python train.py --n_layer=8 --d_model=384 --n_head=12 --n_kv_head=12 --head_dim=32 --d_mlp=3072 --vocab_size=23762 --activation="tanh_gelu" --norm="layernorm" --norm_place="pre" --norm_eps=1e-05 --positions="learned" --qk_norm=false --attn_scale=0.177 --bias="all" --tie_embeddings=true --parallel_block=false --init="normal" --init_std_qkv=0.0184 --init_std_o=0.00461 --init_std_up=0.0184 --init_std_down=0.00461 --optimizer="muon" --lr=0.00905 --beta1=0.95 --weight_decay=0.019 --lr_head=0.00496 --grad_clip=1.0 --warmup_steps=200 --schedule="wsd" --decay_fraction=0.853 --decay_shape="linear" --final_lr_fraction=0.0 --batch_tokens=32768 --seq_len=512 --doc_mask=false --train_tokens=267500000 --steps=8164 --dataset="wikipedia_en"
MLP neurons of a small language model. Each row is named by its layer, matrix (up: input weights) and neuron, and shows model dimensions 272-335. Each number is 50 + 15 x the weight over its row's rms, rounded and kept within 0 to 99.
After each neuron's rows, "fires on" lists the tokens most often at its 100 highest values on Wikipedia text that the model never trained on; "fires after" lists the tokens most often just before its 100 highest values on Wikipedia text that the model never trained on.

L5.up244:48 43 40 45 68 59 51 29 35 47 44 49 55 47 52 39 45 32 43 57 31 48 58 63 31 45 83 56 20 45 64 46 47 46 40 53 42 72 33 40 56 47 36 53 31 61 64 42 61 30 77 55 36 37 46 40 64 57 51 65 48 49 34 56
fires on: " ", "200", ".", "198", "201", "195"
fires after: " ", " in", "|", "In", " December"

L5.up680:44 43 42 46 49 55 65 50 73 39 56 60 60 48 58 51 68 43 83 36 38 52 59 53 38 62 58 41 66 60 55 33 55 53 27 39 71 32 63 59 59 37 53 37 68 47 25 37 52 30 55 47 51 59 71 82 68 66 86 57 38 53 52 38
fires on: "7", "8", "6", "0", " |", "9"
fires after: ".", ",", " "

L5.up2740:50 46 34 53 52 68 74 38 17 38 61 52 49 55 33 38 46 34 53 22 57 56 26 32 55 30 62 44 40 51 50 61 31 50 36 21 40 72 25 34 49 24 27 51 52 34 55 60 77 40 14 40 45 28 65 59 61 56 54 45 46 78 53 54
fires on: " ", " \"", "\\"
fires after: " |", " as", " was", " is"

L5.up1814:58 57 77 51 41 66 36 47 41 68 39 53 49 62 52 60 61 54 55 39 47 53 49 68 38 48 55 64 69 71 61 54 74 59 32 46 45 44 36 22 76 66 51 60 63 47 53 63 54 71 38 48 82 52 45 65 54 61 34 66 78 44 58 30
fires on: "2", "22", "ew", "3"
fires after: " ", " \"", ":"

L5.up605:71 83 46 48 27 46 60 50 61 58 68 51 49 69 30 47 64 42 63 60 51 60 43 63 86 36 70 34 62 71 62 44 45 26 58 42 40 40 42 56 28 69 49 73 63 67 51 77 53 46 55 49 69 70 49 52 44 23 40 56 58 24 65 33
fires on: "200", "1", "199", " Division"
fires after: " ", " |", " European"

L5.up561:35 19 37 87 50 16 58 55 65 41 56 36 21 41 57 75 48 27 68 58 70 51 52 42 54 42 33 58 55 63 52 58 55 22 17 43 13 19 21 70 57 23 52 44 52 55 37 51 30 47 22 67 49 29 49 71 60 51 54 43 70 37 66 43
fires on: " ", " a", " several", " two", " four"
fires after: " |", " and", " for", ";", "."

L5.up2014:34 37 68 80 47 41 50 42 69 60 64 67 44 78 33 65 62 45 65 65 85 59 54 34 43 76 44 41 70 52 36 39 46 24 31 56 38 73 53 45 61 52 51 19 40 63 47 79 56 43 43 51 80 57 37 59 45 47 73 68 70 54 86 49
fires on: " ", " ("
fires after: " |", ";", " /", " a"

L5.up822:55 43 48 75 60 60 34 61 53 45 20 75 68 75 74 48 44 49 83 33 62 74 49 32 59 41 49 39 53 69 47 65 58 29 42 42 36 39 16 41 40 65 50 51 65 49 48 62 55 51 85 65 34 38 65 48 65 57 86 61 29 41 50 60
fires on: " ", ";", " |", " Formats"
fires after: " |", ";", ":"

L5.up1548:75 34 42 41 62 74 72 41 16 45 49 64 32 49 28 60 61 46 53 49 49 61 70 58 32 36 76 64 49 54 56 62 66 68 39 44 56 36 47 61 46 53 34 18 60 64 52 64 57 60 28 45 39 37 65 32 62 53 72 76 46 45 55 42
fires on: "2", "6", "I"
fires after: " ", "\n"

L5.up2473:54 82 49 51 47 46 61 76 38 56 57 21 42 71 40 67 75 25 39 63 33 40 63 36 56 40 59 61 39 64 42 11 77 42 54 62 33 31 33 30 50 48 69 58 57 40 53 67 20 74 39 75 84 67 49 57 55 47 45 35 51 82 32 51
fires on: " ", " the", " Japanese"
fires after: " |", " ", "),", " /", " and", " the"

L5.up2928:80 70 61 29 57 76 62 33 63 51 44 44 39 54 67 55 49 53 60 50 65 31 37 58 71 28 48 32 64 54 41 57 68 43 49 44 43 57 52 37 34 33 52 48 49 41 48 71 30 47 52 60 40 55 66 41 45 48 65 47 30 71 42 40
fires on: "1", "5", " work"
fires after: " ", ",", " Nominated", " and"

L5.up645:52 34 68 49 49 47 85 39 39 53 65 59 55 36 47 63 46 56 52 60 20 28 39 53 65 45 25 69 54 63 56 69 56 38 40 41 60 61 23 26 52 42 85 64 44 49 48 75 30 26 41 53 45 76 72 49 46 26 46 47 72 62 48 58
fires on: " ", " the"
fires after: " on", "On", " October", " December", " January", " May"

L5.up2953:61 56 71 60 40 53 64 44 57 45 26 46 77 54 40 33 58 58 51 23 62 56 39 43 61 61 50 79 35 67 58 57 59 28 33 20 37 33 59 29 44 45 56 30 43 37 77 75 56 64 39 54 55 65 26 59 68 42 64 76 60 60 49 52
fires on: " ", " as", " −"
fires after: " |", "'", " were"

L5.up2511:55 49 81 66 75 68 58 54 51 36 39 68 59 52 70 58 34 49 37 76 45 32 39 71 54 76 67 47 25 51 23 58 58 60 65 34 77 36 42 67 52 47 88 42 42 82 46 36 19 36 31 50 43 36 37 40 10 37 67 66 62 61 54 58
fires on: " the"
fires after: " at", " to", " At", " of", "At"

L5.up2130:61 09 46 58 00 61 61 66 60 76 30 34 64 57 44 36 28 50 40 87 46 44 60 42 38 23 41 39 71 53 58 48 50 39 64 69 44 58 24 28 69 38 49 45 90 26 43 64 44 46 69 55 54 55 32 55 54 27 43 26 54 37 46 62
fires on: " ", " ("
fires after: " |", " /"

L5.up716:61 70 32 33 40 50 24 53 62 64 57 72 30 46 64 42 64 61 48 40 51 35 55 74 56 69 48 44 37 74 40 45 83 40 40 36 67 60 35 70 29 56 46 54 60 59 55 56 71 37 66 67 56 44 35 66 61 37 56 59 62 63 62 28
fires on: " |"
fires after: "0", "1", " ", "4", "6"

L5.up462:56 58 53 54 59 66 71 18 30 43 66 39 30 20 63 57 82 60 69 41 48 60 62 53 37 57 75 40 49 62 42 50 66 70 48 49 52 49 65 56 71 57 42 53 71 24 56 42 60 38 46 88 53 13 44 41 62 28 50 31 45 45 16 53
fires on: "2", "4", "6", "8", "3"
fires after: " ", " $", " ("

L5.up2965:63 44 55 39 63 46 45 50 37 73 69 41 33 50 52 51 52 47 26 86 50 16 32 63 58 41 74 52 61 53 64 54 47 23 27 65 71 52 50 76 56 53 48 45 60 93 55 56 61 35 67 53 41 75 57 62 66 70 35 58 54 58 32 62
fires on: " ", " |"
fires after: ",", " August", " January", " May", " October"

L5.up1101:52 33 68 49 20 55 56 67 59 29 72 18 49 61 63 70 34 61 66 20 53 68 36 59 58 50 24 22 45 66 54 81 59 31 56 77 45 52 58 37 67 33 41 33 48 68 47 46 55 49 73 72 96 82 71 82 34 72 82 67 63 44 44 58
fires on: ".", " ", " Camp", " St", " Fort", " who"
fires after: " St", " No", " of", " on", " at", " Vol"

L5.up2857:58 68 74 53 62 42 38 17 59 48 46 55 67 68 77 60 55 77 47 49 50 52 40 55 21 58 52 63 59 57 49 45 48 30 07 47 72 42 41 40 58 51 48 31 53 55 64 70 24 23 47 70 57 55 55 65 58 30 45 64 86 41 56 73
fires on: " ", "–", ","
fires after: " in", "1", "In", ",", " January", " In"

L5.up2123:54 55 56 60 41 58 42 63 39 37 62 35 55 73 59 19 73 60 57 64 31 29 51 34 58 60 63 26 57 25 54 41 37 08 12 65 62 46 61 43 66 51 60 17 44 57 56 47 83 33 39 62 42 38 49 44 53 69 28 52 43 71 60 29
fires on: " ", ")\n\n"
fires after: ",", " ", " May"

L5.up2608:70 48 60 64 42 55 48 54 16 40 49 29 37 53 30 66 55 43 63 46 70 65 40 46 70 40 54 64 45 59 69 45 38 64 54 22 47 40 40 77 58 50 50 38 63 60 35 33 49 43 41 36 61 59 55 46 36 51 53 64 66 77 53 35
fires on: " ", " to", "2", " |", " the"
fires after: " |", " ", " to"

L5.up2094:51 72 35 49 43 49 33 65 56 76 53 63 29 35 35 61 50 71 48 61 75 44 49 58 75 51 40 30 41 59 53 38 42 52 54 31 55 62 42 76 58 62 63 55 57 42 88 43 45 49 70 47 42 48 70 74 46 32 49 80 43 28 33 38
fires on: " |", " M"
fires after: " ", " Nominated", ".", "th", " Actor", "ath"

L5.up1098:46 51 31 81 55 43 51 32 34 61 45 47 65 60 49 59 53 30 42 58 62 66 47 62 19 55 30 36 58 72 31 46 22 32 59 67 40 55 39 58 56 44 61 48 54 63 47 61 37 34 74 65 32 58 44 58 49 36 55 69 57 62 81 64
fires on: " "
fires after: " |", " with", ";", " a", " /"

L5.up3049:21 34 47 30 54 55 49 35 38 54 47 42 41 46 67 57 49 55 49 33 19 50 67 66 23 41 61 40 62 65 42 29 77 35 66 41 82 46 53 64 61 46 50 17 71 35 54 63 37 42 53 63 41 51 48 74 17 24 41 19 41 49 69 66
fires on: "9", "6", "8", "7", "2", "4"
fires after: "201", "202", "–", "197", "198", "200"

L5.up1624:60 46 73 60 59 64 41 43 25 53 53 92 47 59 57 46 57 43 61 17 27 45 39 41 47 34 51 61 30 53 39 56 34 51 28 48 67 67 28 39 61 59 48 61 58 46 27 42 43 38 63 44 46 42 56 58 56 36 41 83 44 44 45 60
fires on: " ", " |", " |\n", " of"
fires after: " |", " ", "10", "9"

L5.up469:45 31 39 77 21 48 31 47 30 70 66 57 71 74 42 27 46 57 44 56 38 64 65 45 63 46 43 46 56 24 88 64 74 33 76 62 55 69 59 37 61 63 61 36 53 50 63 61 45 47 55 44 64 50 36 53 55 26 32 57 28 48 48 42
fires on: " ", ",", " is", " and"
fires after: " |", " W", "2"

L5.up1255:27 27 29 66 44 41 48 25 52 55 50 54 46 60 57 70 68 52 37 37 71 53 51 43 45 54 52 52 90 73 27 75 32 37 51 42 46 40 45 27 35 51 58 50 55 34 60 46 32 36 63 46 31 48 48 67 45 42 67 52 94 34 50 54
fires on: " ", " number"
fires after: " |", " a", ";", " of"

L5.up2427:47 48 44 23 40 32 57 54 58 40 38 38 53 41 47 58 29 58 54 67 74 46 51 57 63 45 54 62 61 53 69 30 67 68 36 33 40 45 51 44 78 34 56 58 50 55 28 50 41 31 80 70 56 34 48 49 44 42 62 44 44 43 60 32
fires on: " the", " States"
fires after: " at", " in", " to", " ", " United", " for"

L5.up2712:47 47 48 47 53 40 58 41 44 68 85 54 06 54 62 30 55 37 51 52 50 41 57 46 49 53 71 53 47 36 42 50 50 53 36 60 67 38 31 49 39 54 39 68 59 73 72 38 25 45 56 27 49 28 84 69 54 18 10 35 20 59 78 49
fires on: " ", " National", " Year", " Central"
fires after: " |", " the", "|"

L5.up2085:48 40 38 51 48 54 30 47 43 57 87 44 54 71 35 31 68 56 42 58 51 66 56 31 07 34 50 34 28 60 26 25 52 50 55 59 51 43 55 40 44 90 65 70 46 66 45 80 33 53 25 44 35 72 48 51 58 77 47 62 28 48 68 42
fires on: " ", " the", "id"
fires after: " |", " on", " W", " December"

L5.up2532:51 67 44 44 73 61 54 62 38 60 51 74 20 47 46 78 61 72 50 53 72 36 56 52 60 47 19 39 79 06 35 54 07 40 39 49 45 69 60 51 29 43 50 61 58 52 66 28 64 42 51 40 45 48 22 57 39 58 42 32 59 64 44 53
fires on: " ", " album", "'s", " ("
fires after: " |", " the"

L5.up501:16 44 63 53 22 69 26 63 57 49 60 37 56 62 63 61 24 56 59 48 17 30 53 43 64 45 16 34 49 27 63 72 56 69 34 55 42 64 78 37 52 52 41 49 50 58 66 44 46 39 22 33 49 38 65 45 51 39 17 42 61 43 67 63
fires on: " the", " ", " to", "st"
fires after: " on", " On", " to", " \"", "On"

L5.up2718:43 44 38 43 36 52 52 37 55 52 66 73 19 62 34 57 90 49 81 51 59 49 55 56 33 49 69 47 47 62 55 37 33 43 57 50 66 40 80 39 44 36 34 37 60 77 71 45 68 29 45 54 53 35 44 60 62 52 42 38 32 31 50 65
fires on: " ", "197", "199", ".", "198", "200"
fires after: " ", "born", "–"

L5.up2490:52 66 33 25 61 37 42 46 77 56 45 57 57 89 39 44 64 62 25 58 43 67 47 49 44 59 30 32 34 69 57 55 39 36 51 46 57 34 68 46 57 70 27 52 66 28 41 51 60 78 60 73 53 31 61 65 54 44 40 00 42 62 58 56
fires on: " ", " (", "."
fires after: " |", ";"

L5.up552:73 34 66 73 37 46 37 72 63 48 49 43 27 67 51 39 43 52 31 54 58 62 39 47 43 40 55 48 26 39 52 54 45 42 33 48 52 57 38 28 37 58 25 51 49 45 45 49 74 56 33 56 61 67 47 68 30 40 53 56 71 86 31 51
fires on: " ", "193", "200", "192"
fires after: " ", " in", ",", " October"

L5.up1872:80 50 55 53 36 62 40 53 67 53 56 49 62 67 53 53 55 46 33 55 48 69 73 70 43 38 19 69 45 36 25 63 62 47 44 61 56 60 46 40 42 50 32 40 70 51 48 80 51 25 68 50 35 57 47 64 50 50 43 58 57 69 69 16
fires on: " ", " |", " take"
fires after: " |", " ", ".", "7", "0"

L5.up366:57 45 52 43 29 63 42 18 35 41 26 58 70 52 82 57 52 69 31 50 50 51 65 54 70 34 82 57 30 67 94 40 53 38 40 49 31 41 40 47 54 30 70 54 46 15 43 53 64 45 52 62 49 99 58 37 51 51 61 10 48 53 51 40
fires on: "199", "198", "201", ",", "202", "."
fires after: " ", " ("

L5.up2974:60 53 50 16 57 57 67 15 60 35 41 63 42 86 46 63 50 33 45 27 77 52 43 24 57 37 51 50 49 48 74 57 49 72 42 25 39 68 50 55 53 50 46 39 59 58 73 64 56 43 64 63 42 34 57 42 49 72 45 52 45 55 36 64
fires on: "8", "0", " F", "1", "9"
fires after: ",", " ", " +"

L5.up2564:32 44 60 76 33 82 74 63 51 16 61 52 58 75 55 33 70 45 38 58 77 68 45 20 34 33 35 43 64 57 43 56 61 14 46 52 44 72 52 40 40 78 44 33 65 56 66 80 51 70 57 84 55 43 48 55 50 24 42 47 75 57 61 58
fires on: " "
fires after: " |", ";"

L5.up490:49 46 83 46 74 48 41 31 26 41 30 26 52 74 63 69 56 69 50 59 57 22 59 76 49 48 48 47 51 61 62 56 47 22 61 67 50 62 48 52 53 62 82 61 32 29 38 55 48 16 43 61 40 61 73 28 56 25 26 90 67 55 33 63
fires on: " ", ")", " |", "–", ","
fires after: " |", "0", "9", "6", "7"

L5.up1854:44 22 15 31 49 27 41 49 67 26 82 63 39 42 58 41 54 56 26 40 50 46 46 64 50 39 39 19 55 59 65 34 50 62 22 61 69 43 36 31 52 60 58 48 42 73 63 70 44 55 57 79 51 53 45 60 37 55 49 64 61 35 18 42
fires on: " ", " |"
fires after: " |", " skiing", " Actor", " ", "th"

L5.up1468:70 36 62 45 64 49 46 35 17 58 43 32 57 70 48 42 33 64 40 65 47 53 41 32 50 38 79 51 58 53 66 33 26 37 67 63 54 74 60 61 44 47 54 34 60 48 55 62 39 36 78 65 39 29 62 47 84 33 61 44 34 62 59 71
fires on: " "
fires after: " |"

L5.up486:48 93 72 75 58 49 45 44 27 55 48 75 54 28 64 49 44 35 58 52 67 56 68 47 44 37 61 52 32 27 64 66 40 39 30 62 23 29 45 58 21 41 83 69 59 56 57 75 34 37 33 52 49 33 69 64 74 26 31 41 79 27 42 64
fires on: " ", " (", " the", " r"
fires after: "|", " the", "-", " at", " to"

L5.up3004:56 58 42 52 39 62 42 80 57 69 57 61 43 54 69 56 51 34 41 49 35 54 59 86 79 52 51 66 55 56 37 37 35 30 40 64 52 56 85 36 56 65 46 41 62 57 41 59 51 52 51 77 36 40 56 62 60 43 55 35 56 25 41 27
fires on: ".", "p", " |"
fires after: "9", "8", "0", " g", "3", "6"

L5.up1521:62 73 73 77 44 44 43 36 51 39 68 73 58 65 36 52 68 54 50 52 36 36 51 15 52 27 48 34 56 65 46 51 42 55 19 44 61 95 34 35 38 34 58 56 34 24 76 66 41 65 61 56 66 39 51 67 43 62 40 26 69 44 62 91
fires on: " ", "3", "14", "1", " September", "2"
fires after: " ", " on", " On", "On", " |", " –"